Part of a small language model's weights: rotary positions, untied embeddings.
MLP neurons of a small language model. Each row is named by its layer, matrix (up: input weights) and neuron, and shows model dimensions 32-159. Each number is 500 + 40 x the weight over its row's rms, rounded and kept within 0 to 999. Numbers have three digits each.
After each neuron's rows, "fires after" lists the tokens most often just before its 100 highest values on Wikipedia text that the model never trained on; "fires on" lists the tokens most often at its 100 highest values on Wikipedia text that the model never trained on.

L5.up89:451461482582530461522488503445566491575533510535510481548558563482448513491422517496504492473486512538552511592563520486570481614483471445511460519506511505486450551559496535499497450464521469496503505431521532528498575409469521496535459440525508538577475568475509553485552494425462482506492469555468519525458463466523417516533460466501528525557447516546535439533473490560442467520577
fires after: " =", " con", "1", " ", " as", "=="
fires on: "\n", "s", " a", "9", ":", "1"

L8.up875:479515489543454557529536480476456496480523521510459466499492532529529563518479459507541502581456536511409549536519555481441489531472531479518475591477425555492503524525556535505483434515477474483474460480471475459531523464451519500521527521497495487518497480493494562540567398481537462453468474512543487473501472543506470527456518510512441511505475476503522474477531538534509553491541
fires after: " ", "sha", "en", ")"
fires on: "2", "1", " |", "w", "American", " United"

L8.up943:542509491498456488495546566469505486483469452523486564544550462473539573450432497534600526524475519519563489516523440508443409494485543537548516501537451496552495420502562519505513483513515550512497455454446520471457488477455463544517475504527416491572498478523465569509517420438495432516499562481490462581411518516499482438462488541472534545539554477512545498530523503497474577502509
fires after: " ", "3", "0", "1", "8"
fires on: "3", "5", "4", "0", "1", "6"

L9.up12:485422501462553493450468438509586501468559538530434590468503491486449551530481498496502457510462482558481505497506439528540489500465485549472500499484511542516395518547488466477526521491482482461490418507485469580519486527448457486478490429483517531502527499549499475458511411509444545527471474482517442468548562453511509449516545501505553538521567604479501497419518460502463590484489
fires after: "2", " in", "1", ","
fires on: "0", " an", "–", "9"

L9.up517:482495478571503477474490392412458526535528443476493499542459496483547540474526533521559438537500550440503447485439565474522447491485519501476484537501502528441479487518553516527495464472492469513502482503528517535437448509475515512527503474580502477496496461495467457467405523521420443532571518523540473466468507494569483418539433510452452435560490496409520512511502528507524511537487
fires after: "1", "2", "0", "4", "8", "9"
fires on: "9", "5", "2", "8", "4", "7"

L3.up831:456560517526449506515505547489501435516629540531434573435519524532562494543507502433533543537498495492490492471515398521535540564548564477540558408526474547503478573519578548448500477517512445508448484442518436580503565506522479494554548471520454518483576514474499524479507580587585478456546515493528514454518519508469511534557500527535510418501448510528501472493562533513523540466521
fires after: "2", "1", "4", "5", "0", "."
fires on: "1", "2", "3", "4", "vin", "Mon"

L8.up738:509483449543475501501427459481516489499461451507441511415591487482531453530473478480478597533524561447471447564512475499488482427553466467478425479474445558485498484448468507490513545527502487518510515425531525519466496510493584474502512468467527433451526515511449482540575427483486461468438444481522438517520536531496523519448486447492484505496530492576490551502456523551545555508483
fires after: "1", "9", "8", "7", "4", "2"
fires on: "7", "1", "3", " her", "0"

L8.up721:468472513567508515560528470516520492441496495463496498557522471557562524539492486485537441389463466468503508549604468509488468509501478489512566507542477522518477540501506508534566513475533501551452458579483461525543515436466544435517526510546479506489488484509519483457530582512538472511544484508570549435500511492470507460479504517506558483469432482530451532458449512538500502517545
fires after: " ", "0", "–", "1", "9"
fires on: " |", "1", "0", "9", "5"

L2.up219:469506413458577502507493502504434469534485498505600506503559488484570475489462473455587501482560472467600448535467445480547461523552503490535476515499538488527558544493605539590512569474472495518447457537524514557517512449471509546477480503499491508511526517525482499500476462502534469544515392507517459534512504507532384546506496468500579397511524447500556440469480524544469450538477
fires after: " ", " re"
fires on: " Le", "'", "ob", "sen"

L2.up484:505533516436516554595503465543469518415481503560511466482485485463560523465447475467522475481499495525505567469535472492497474565469487459505421464535543476523439480526445513508460585555510500495534487572526473505470494534493548494495465468521540501417527544404599529526462497469441458448540394509451499467504507498533510585445499580502529492537517471557573520450514453483491592534590
fires after: " ", " \"", "-", " ("
fires on: "t", "'", "d", "li"

L9.up48:431509517504446477484518569537508533583522479531406453474578499476464490470415507540448498498569497479445512508517461517533477537495522466608462481506509549509474542445544458561483488496523423526526449467551542510511513499507459486535500453556493561516501503445477492526519501475540566509465492470582474491555488399448526536628543552482494503532475487550498518466513515486494546441534
fires after: "1", "2", " ", "3", "4", "9"
fires on: "5", "0", "1", "9", "2", " "

L2.up734:495549465536517485512487433428621549470473461460539552527509437526525501530499514502581500495523460533528507470584500541532515578503478502476533493476467428526476485482563538503512470498564439501525532534493476532497586485486480467474539507490547529462461465538471452497553522344437524500446557368442502451478497473480477508480453473415548520529494522545531549539508479469489529547550
fires after: "0", "9", "8", " U", "7"
fires on: "9", "8", "."

L3.up688:467505432451542557500482537419616454522511526488452542481546486481515571442485464485504481511513476525478546450450490469512508515487529566533538491465475512537525417507474465510489474537491494503505465471475532517513493496428459475472490449509511436451494513528419536474537453471479581489572552452490473541478453430372428463470550468469487503482469495459512523481479495517513446581499
fires after: "\n", ",", " ", " a", "ph"
fires on: "-", " one", "ign", "4", "en"

L9.up567:406461483475487559548562546515470449503543504496439504507437497528524542526540528493483503481542505492473473530560517485436487497494454446467486428532555514558431485514468425495415500502505534455525480567495501578502421514484566516480547468547476528504534417535484423450482447512513393502493523503511571474448467462478517454504502510522529517492506451490479552500575456490557522488477
fires after: "0", "9"
fires on: "0", "1", "9", "2", ".", "8"

L8.up64:536517559541549588497475523416461468556526488538490478528515539391519527529498535534505482551484545434554463519513539528493446576479521532552472474486545476487520521562457509504529559520514470489589435477510507492512430542492516515450526467482482550547480495527473487511441485567530521479521539553541523532367513524496507503543545558497447440536427489518548521524479546515450562530477
fires after: "1", "3", "2", "4", " ", " population"
fires on: " |", " of", "0", "th", "3", "2"

L5.up403:498501421501540548532399486487501447394498551502448482534509495487493499465465551510553472519521504534462526562495519532549530507498518523507461501461539450475492506445551504493467510459524488508510572467474454576466475517518471500467505561430558510594575459505478518537489449503476480472498535426544585602439530560482469523460456407389495550462471481499528524499503502481565526521495
fires after: " ", "9", " (", "-", " the"
fires on: "e", "ar", "ad", "8", "ent", "en"

L3.up549:462508483446469497484546469535500466495487460497558531475528473460481488486493547523526520442521462485571438527454574510489489531566483488524488415430470476538474529473587454543527421432438503533537565437540516478518544474498507523430456473508536503535476488537495549480421538433523554545483432443464492519544552543528465527587461552569510545521419443475510496508542489522565567484523
fires after: ".", "-", "–", "em"
fires on: "9", "5", "e", "ne", "8", "1"

L9.up747:435511418475488499509507459504510557506575483545408501544507453511572486548503451460532507526475448535503535567451506543533538452444495497565501444556431517435526511454584465578519520477550543504520550423515495460495470465489570481502514521540553477542549573532505499428466522533520525519561466577422587520477489465502544482494429455538507477557470517577511516474527487596497470439467
fires after: "\n", ".", " and", " the", ","
fires on: " ", "A", " most", "E"

L2.up725:476488464483488513468469495503514501535484487462478538517511511475499460469483530455577475501576503639511517557510555482492481470461452480489433478408519482534543507506453365542501488482516511422518553457509500560500528457513550519470437535531389421542470529528498510544473527455474461535510473495496520469504557509533497467515491518485491436558481473472506475513491510532531469525478
fires after: " ", ".", "7", "9", "4", " ("
fires on: "9", "5", "6", "8", "7", "0"

L9.up27:556429519428474514559557531491479540510516533543492508476480501489504596467480449548525490512505560498471552466519538508455513532523477487525540557484501527482496448569510543508473538499469441552507475513534495524477518450494503543417486528513456468501491463493558404618540513501484470486461492479474408487514536445454468478457471477529559466437418522582497494508577439473473539484526
fires after: " ", "1"
fires on: "-", "e", "1", "'"

L3.up355:457501510559519545474477591565533533530489523511493477456459460462534456489487513513510484457482531476515486511442486504447428462576494477547472566460486463536543474577544553583538424429516516551497517495538502498480520548448509547543525479484543463516459451470586520543517524570578452467509545423429469461476536509494540453582444489490565547534471458544501496503526517516571478577472
fires after: " "
fires on: "e", " |", "ter", "'", "Feder"

L8.up77:470457487452538548491532454494493527479478460542502487507462478478449579530462553488559489444546449508594545536509499497510475468485534412521530506497557469455444436560614476524517518474564579528494478562495504533550538519483458523391547471466512482483436515490445557462494500474415558464490485496487441540521542512498529524473529520529517491454554512498429544547531513505503552492479
fires after: "1", " ", "–", " (", "2", " to"
fires on: "9", "e", "0"

L5.up893:476487515446469500525483502512530546504499519405444499484549504425464511482487525534495531524427440537586520521525512533455440491493397487492538467500509518494437512510468433532442497485570534475494471487495499465474511489487528495507473525481547506388525553507588511527481482475500569461500523425465542460479512464485487528499534457511509465567437528493523546494581494471449498478559
fires after: "–", " ", " Po", " (#", " C"
fires on: "9", "8", "6", "7", "t", "er"

L9.up445:542464535524495387514435527529502492439533475482508564502545485521508513493488509501479483536478489593558470549544462455541514459483502420502450556476514473525517414506548529622475489536531503442450457492507488486512530485447510481512524518499593466516545526491535516531519463502545523476519515493513512472494474522524509476506566512571472503540508484467522524454524529479464562439490
fires after: " ", "1", " in", " a"
fires on: "3", "0", "5", " two", "4", "8"

L8.up367:452456478605443549514502460504535453525428517506497478435470469516507489499469481489488493508442442509514448507527521550580442505507519505427535604514526498475527476578508496466510525446491493504499465476431485527513462504519529554462431601465469433495522479521487526508455549526485361491531532491488472470468510462425483522517470451541514450503460510429539532470451501553471471513531
fires after: " "
fires on: "3", "2", "4", "s", "1", "5"

L2.up845:442497485535533488614463517518544497465474467483497571468526549516550515515527558477537483469474469511492532516458476500507503478466497506529529509449554495480506513497470477520537510443557465469529483443554569544487526491494503499478505541439495457565423548503447503507558528440480505554460510467503517477524523479444496538492519500494564486558561452511551521501483528481442477525486
fires after: "9", "8", "-", "0", "7"
fires on: "9"

L3.up86:511534476432494601449430532570466478435542521507502419493452545568505548484464463536496507443491491563485524499525486464472435514480453530443516490478556450492506448602503483449463472493472471436439524544524520562460518485458512518483484493471478521507477528437454496492439518489522436486453542538504465458538467482546529514564543495469474454524474535569527438524462487546523511505517
fires after: "9", "0", "1", "3", "2", " "
fires on: "9", "2", "8", "ra"

L2.up301:457426557488443447527537477510595515534496547514484554454427517484448549477508536488552471556492545502486594466552468472560470486441426570474550535530499468513517528483568520580518549473474474548394491502454452553505554387470555542492494456496498482514456471485491498470517426505522457538523543483572512397501518554535477494407537466502526438516461468490455523556486466511467489543527
fires after: " S", " Se", " Bu", " Po", " Men"
fires on: "'", "d", "cu", "ed", "cation", "y"

L3.up357:507555421419421514422505512492499493419461531536534481494488419511563507480547519470465539444466570483473533481494511422422509490503494425514459508487519523544516488527522524473544561461478446468506519435561416479543500460518490567577487489514511568466531489439552490474517494477458545488432555470447446507545520537458563435598512463549483517509502419514554527463523507480571474506488
fires after: "s", "es", "S", "th", "us"
fires on: "s", "er", "o", "e", "ura"

L5.up367:536535512485461590528530494505471450454506565517419551507511487461493521434460528544557459497426458501478592469557467441473548522424463459503467464480550469482510501551534485612453496512492521500511568593499491471497518500541569505507565472579518397583472526531522581519431478477518437445534474470439557507500529484526487526455472463546477522516501475520535432450556475461529513577514
fires after: "9", " ", "F", " (", "S", " \""
fires on: "9", "8", "ar", "a"

L3.up553:460564499453496448531598546439501471481511493543517582517505472414478511530517491483563547508402563509530439566408472448494486485458495512486558464546548439530548543436488509527552544500465607537471462495434456459532456523464493554477521400523542464535540457529483447569510506522520560443488456474523445467495455529526501553506499516580516491529533520481567544549582511504513458499510
fires after: ".", "|", ",", "-"
fires on: "8", "0", "4", " Preced", "2"

L2.up754:517497516562515508515513497538470443551535448603478451509520484491572528505560456473513437525539554418445560538447490552521481487517505495495458500473516561501386489461545488496514522447438521455475387462511498512517490534481493529524467435516433499514498514493399492508504491567543403485461466538492517505423489446490523565556469541513468504485452545536475517430458472544538492452444
fires after: "1", "2", "8", "4", "5", "7"
fires on: "1", "2"

L8.up133:494506481449430469557516465463501515487556457496515506506439444477491556526433427548500475469461581479538536565497468495518530494515432513498435502527587572545516541500493499501576477487498468487498486488523520467515479486498523505525510390476449515524491488470519499507488499529569498502509483427534521471590558486477470496453505490492503485458478534448449456398587402473459511431516
fires after: "2"
fires on: "0"

L2.up774:512498488462537487556544508488518520519525523471504511481491498424498447463507535498527529463510558539512534557502537518518491462495510449458413492488499484531513472508539436517529523477485531459514528539472433517491490537500497604441588483550500473523512478494474456520450535522486514473448427467439541510446554565444442535528469486521568481573490474571540467445519447434459459422557
fires after: "\n", " ", "==", " \"", " ("
fires on: "H", "T", "B", "'", "vo"

L9.up444:467471578539481469506477513501454479457513548476537467530516512492476510540500617508477573488473452523516500500495464500475508491573459523556511545508479486529521471570454554402400479454494501517561430532472396538455503448474496481441508447469471431473466494526469489486526545576455480536487471546497511520456508507464436444470532501533544438565474504499535554531551508511458549538470
fires after: " ", ".", "4", " (", "3"
fires on: "2", "7", "3", "1", "6", "4"

L3.up296:467476459520572530594528534483487482537504622535486455555546485481484550445461518575551527542505449545532508531451433539557480501512523482439486540454564426472455483463525495487496487563485535548510516510493508484446487489479479509565530515438501532463507508537493460495431513470483526511482490546422441508497509479540480505482539496472569509479525504445530483497504474458501588611503
fires after: "1", " ", "2", "\n", " \""
fires on: "9", "0", "-", "cre"

L3.up534:476484476544500456450493457472513401557512502495597498452500522534513400543497422482511491493465536506465556550533571545503486496487451548439519468487478567510479488484577487487511466527523522508531481488534432496553606470533458551466469487574509491494425553494494455509619518515530554488464443500570470486498494463507453422497532467479476505512521480452514510546577501496521477483486
fires after: "6", "4", "8", "7", "2", "3"
fires on: "9", "0", "7", "8", "n"

L3.up10:452526502474440439493461509493488496493522500531495537473552538550442490530529546564570547464503469538534482390523458450494445530552537539472506455447484473534530524502470408529518470416534479409466487504505525524514549468600527525501457539524478487495424444513530525505489507443515539510426542396483478436529470497521455473403479491467512469574482517482569484480549498463551529515594
fires after: " ", "0", "–", "-", " ("
fires on: "9", "8"

L9.up34:496547493565420508526473518428554468468514471470468487469563486518525539479461472515499484556502446500531490521555443547509472492487568527472501513450513514460442463472498485456553487518596473506566454463457483463522466482465512547453487524451436543503494516519512454560587465478510532499504505505547593512523502474503482483434539521502520507571478501488434471555461473520490579528472
fires after: "0", "8", "5", "6", "9"
fires on: "0", "5", " ", "4", "6", "7"

L2.up541:456514475565519567427475494555500523452469445545464507455511418448526512504497588586517500488534562473489531584616490507530513528454466495554492552513514519522522452556507457525502552545526491489560485486545491575448505531471497519413497514511537525494446513476533631443496468474508435489557454509471507492491507428522486542449495474508597460547462498496544540472475526547522485544539
fires after: " ", "\n", " \""
fires on: "e", "ar", "ca", " Tre", "ever", "To"

L9.up146:443402474553531587581494502525490548495401438536483491483492469527524551577472458542518515434556449511551454430492482513497461502493555478527488522491490526451451539513473514428497449528456527533459428518515435525507482450493470475560550479484536520446513472550487535608489565499556459482452545507517451513514432457431512427444450536487475496493482474558510484607493503558392489545548
fires after: "0", "7", "9", "3", "8", "st"
fires on: "0", "9", "6", "rich", "8", "7"

L8.up684:457567488516522500495480463461485538508484513528538505574591501497486430475460466525562475513465501508432513566418519486494523448524587433468464559472448505561459451472452491523492564520566499449549462430458504459445477456431506472484483527513502515511508480572518533524475553460428503496474511447486549477499541530532544532482481443492485479511432560486501497503510487532566460460483
fires after: ",", " as", " to", "),", " and", "."
fires on: " "

L3.up147:503457450517468482503443442426538480514427501544526480472506509500480482472467520526521527532547512544506456424560532482536525532518521488466560459422490489514522455452515446536544493523475465458486564498507511501509480451494514453519467517526494527556456536553444502451387415510523518495527548486435526512559530516498453384567580468551480494568491465505522533487457470477520517480482
fires after: " ", " (", " from", " in", " on"
fires on: "3", " February", " March", "7", "4"

L8.up853:488490441529476528527467500484579475586518466487496523447516409515527530544511480542509491499478505586499524466537437500506467489487512602444424484510518534532483477514588536448514520535452441520464468478578472490579483506461530451511482499475504488449524491488440456433486465424517474479489537475476527535393510534452445523491473474498472490559504475634507552505461503480466513500533
fires after: "1", " ", "6", "5", "3"
fires on: "8", "5", "7", "1", "6", "3"

L9.up402:487499487533483404491538403490425545514524486504506467517441483474454454568473446518487437511549487524478452514503506514499511493514486379498492555476534425481437430536515497487497460589487549467447511479498520597517481530582481513485546502438542493569516505544499557497485447474496492468512471464511547502455554519521527503531530494478484551504457542514505566508410407488496512505467
fires after: "1", "2"
fires on: "9", "0"

L5.up553:488478405554534458504571515488483545574473498522446507518461579452524407508492458533552471409496514539437498488480465488510499483505367443445458471554481481446484452499553511466584510509479525448509607543494473505496479460456449502509536544507454443497457483528488547458419532491528535424473564487431480519437494522567500522459481569531455520537484549567461508461507506472477529550524
fires after: "1", " de", " In", "–", " ("
fires on: "9", "1", "ed", " the"

L5.up587:509484494518526533617477490530542517512552557499438478554499493533507382504484554534521518454457467490492542499476518483532532566531474470484529427512534474439501481509518448510525523539505494523444498484472575531477541447489533460550396571515481464517459543468581432424478513529505474509474571520531510520428560497482469473476550568410518463499540501544417492493423423461519543498477
fires after: "1", "9", "2", " ", "8"
fires on: "9", "0", "8", "4", "1"

L3.up344:520464480544535525472501441505502495517508458541485455449544525439542548446537464526480438531544454445488565565485511522541490494465493530493546562497436452427483576497507425457473439508474469498479512417436495456465399486535505462570566479459543503480494566510454571594434468456533441531509514478531557515465564473506517525487497472440424513527542502447477536464485484476456616467508
fires after: "1", "B", "8", "4", "9"
fires on: "2", "3", "9", "4", "ol", "be"

L2.up287:546495441462457498503559569445582488476589434521586451520457496531527512516463472451432505571459504509500526535514470484436489508480543503570426557493410473570489464527534524465470476564564535447500514531459464481558503462427535469469539478456503496558538445507445497496490518488538454511438469524541567424419486505530441484484474467522547530537436550466534507530515551509522519524444
fires after: "0", ".", "\n", " ", ",", "|"
fires on: "0", "M", "ran", "4", " Year", "R"

L3.up263:492445475504518419530523520500493471493505489428411474496483482534454452491453446461511509494551507497490528508506476590563453579471514505513466444459545506509451478562572483531416471492477471491437475536524482476494535504522463435426581522532546530564492559543582444468547464500470460452505456480510558481478413489583472512407462432443549526529536553491436469546453487466459560591510
fires after: "9", " ", "1", "8", "P", "6"
fires on: "8", "9", "7", "h", "6", "bo"

L5.up795:494509535553430423508439408490545487480470499521486493491503484452541521548547523527478407522511451506487518535501566523519492541506479464511506527511496481507474516460337449539540496524477563520490462510513499527513516494482506425512539533516434508411500467470421577478523540518487539481541460494562500511537507408502579490409529477424523606541538502462452509461505406516488505490502
fires after: "2", " No", " b", " Ha", " Fa"
fires on: "0", "po", ".", "act", "ph", " age"

L3.up640:477560494475455430550517458458531548469526450509545608552506465545540569516509534471499516511513507481556493526496485530549499524524544538472460418556521490549447517480507466594518528409519555443407525516422509490504462456441521494469529512485539508526461520481570485548569539495470450547466503455512492440543457502468448470563455488437480528540474389478506470514550487514430493507562
fires after: "0", "9", "8", "2", "-"
fires on: "9", "8", "5", ".", " to"

L2.up442:463504509447502519486393519488478444508475462486555488511523506581514524487459461527503509493461472486483553530536493477550421526489517497455491479535546360524525522637549507559420525490530466508483540508518525534459545508468498469468517513471535419531427492464523458535442561514489450511435463455489555421471487511546394446442459472423511476525493497556526456536497485484489455462492
fires after: "0", " ", "9", "8"
fires on: "9", "'", "7", "6", "8"

L8.up17:480544487513532460491551481505518521529416527526487522529526510482464556497456548472559513533441506493500486549463479461486456509553488471495537469520453480552411493499508522485517501505564488481520412513508506531502460467495461486483520453499522565547503531505465500607519431523443469515451489455517456561424433519521520568469451484560520497526523468478537396458574505527439497490447
fires after: " ", "-", ".", "=="
fires on: "s", "th", "8", "Cast"

L9.up108:485500467541498462509522546482429476504531445559485571533527495439503489578506510512423570518495511512446514504531474539513479463491461476478481450505457505516558572483534567487522606439497455469494458461499517575489492498449469477510497482528556501524560493538383527497515497478542491513503503538422419549530500516476455537523510516495497469528530527484502543492532472492523488515416
fires after: " ", " (", " a"
fires on: "2", "1", " ", "3", " A"

L5.up646:383475536526461537438481519490536437489467516526489470486475544500518561519464544551498508469561411469471544528507529445449495414459490500480503479556523447549474544483522518517553500479524458449552442521478488516519531524517509478505453502445551520508487446515505584518492506540443442442385486452503482519513498583517517518434508445454493472423541528484535475534554504562498539537529
fires after: "-", " \"", " "
fires on: "s", "e", " Re", "st", "th", "er"

L8.up878:519578547582490457484495554488533500466459549477469490479505497535438463509460495544498539476541464545439506532466428504480501464406544503520489553456445537493457555501470437456499510523492462564476539566515432469530543472524534460493513461471506439549462538463470453505479576519477545506488525438583505418438528524413527526462397445507532501474588497534523478465458554537471391505559
fires after: "6", "4", "3", "7", "5", "%"
fires on: "0", " |", "6", "2", "5", "8"

L3.up399:479562560503478490474538494481529403621466508465485483536482456517506485521543484494524483474507474492461522502485558533530585459570545493496459520477536570505497488470514495510632515522481479486524477478491546492524437518485460472468527486558543425480480497553442389516456490541547579532510479513503515445452476491452445479517551434469497502456515526529525478511546488561505455458453
fires after: "7", "5", "3", "1", "4"
fires on: " |", "7", "8", "6", "9"

L2.up83:556525420473507532508386479438483473564549494505585507540516512492460512558497516464481464407513520478473522539547536494539437482439521432466490469456532474457514508501475441583531488457488456471490549558469487580504513540466513520483476448506482467526521594522480501525465484508468456546512518467551531565481486495429456511487450500520503435480551575488519461480533444531527457531509
fires after: "9", "0", " ", "1"
fires on: "9", " Award", "2", "8", "ant", "ri"

L3.up88:454563527530532523503533552558534466537566505523410507528500476488574431503556503434509499573486512419521528493462443525560519523555573501509465481539471479496454430466569464466527450504495520510544424557566473410496507505476493525536500519518413491564530482537486446523533557529500500481536446436519503513493469498488467495540500434491483502505436499526465512512558453495528488474440
fires after: ".", "1", "2", "5", " ", " Austria"
fires on: "1", "n"

L5.up794:516627433503579566495503523512512538496516507602534559512470483573454518477420486534520509542600545528506422460470468526490480509533493480519544510560544528540484532459498463543458560473418549469527480538544522475532470542515505534549467586534536508558561511534437506464491540569472537555559506541470454512512511544566525504466451497457503450532468485511532496495486486495445463471459
fires after: " ", " dis", " un"
fires on: " con", "ac", "cl", "ob", "par", "con"

L3.up651:422475569560509508534482509511564526488498502482518533505531487512492464485465565468520477483502572526581481468544497552497509484500554562504508449494559432502510479497541454465441492469530543546487499539474540501491491490553493424568570466560528518542444586469469465446530487485455500530520452496555457530478545472486463454428445538420539505529522576505507526436466502462492468528481
fires after: "9", "1", "0", "8", "4", "2"
fires on: "9", "6", "7", "4"

L3.up663:507516462481559516542492467494537430515470546539523465522492514523509481499467465510558481514557522555546475548474440529488535540530531498441466503473579464520497533472490479508523473525487560474528506516486458559485510470476449525567539405413500519487499524540521525512469478408422510469502465501480540455562548434459556509420479464538629540511519489479476499459533450513431562473497
fires after: "2", " ("
fires on: "0", "un"

L9.up344:503442500453610572566478498537523518568516517499446531408493558497583508468504488500513504477540482502517492525439404604485521472544485459516437455485573555524491486506503476481498453440475496537453496529508524556491581501491549485477525408489498452521477456456482434475567501577508447490458498523461497483487517477486489458492546528482531501566501502560531508565544516567482539530474
fires after: "2", "9", "5", "4"
fires on: "9", "0", "4", "8", "1"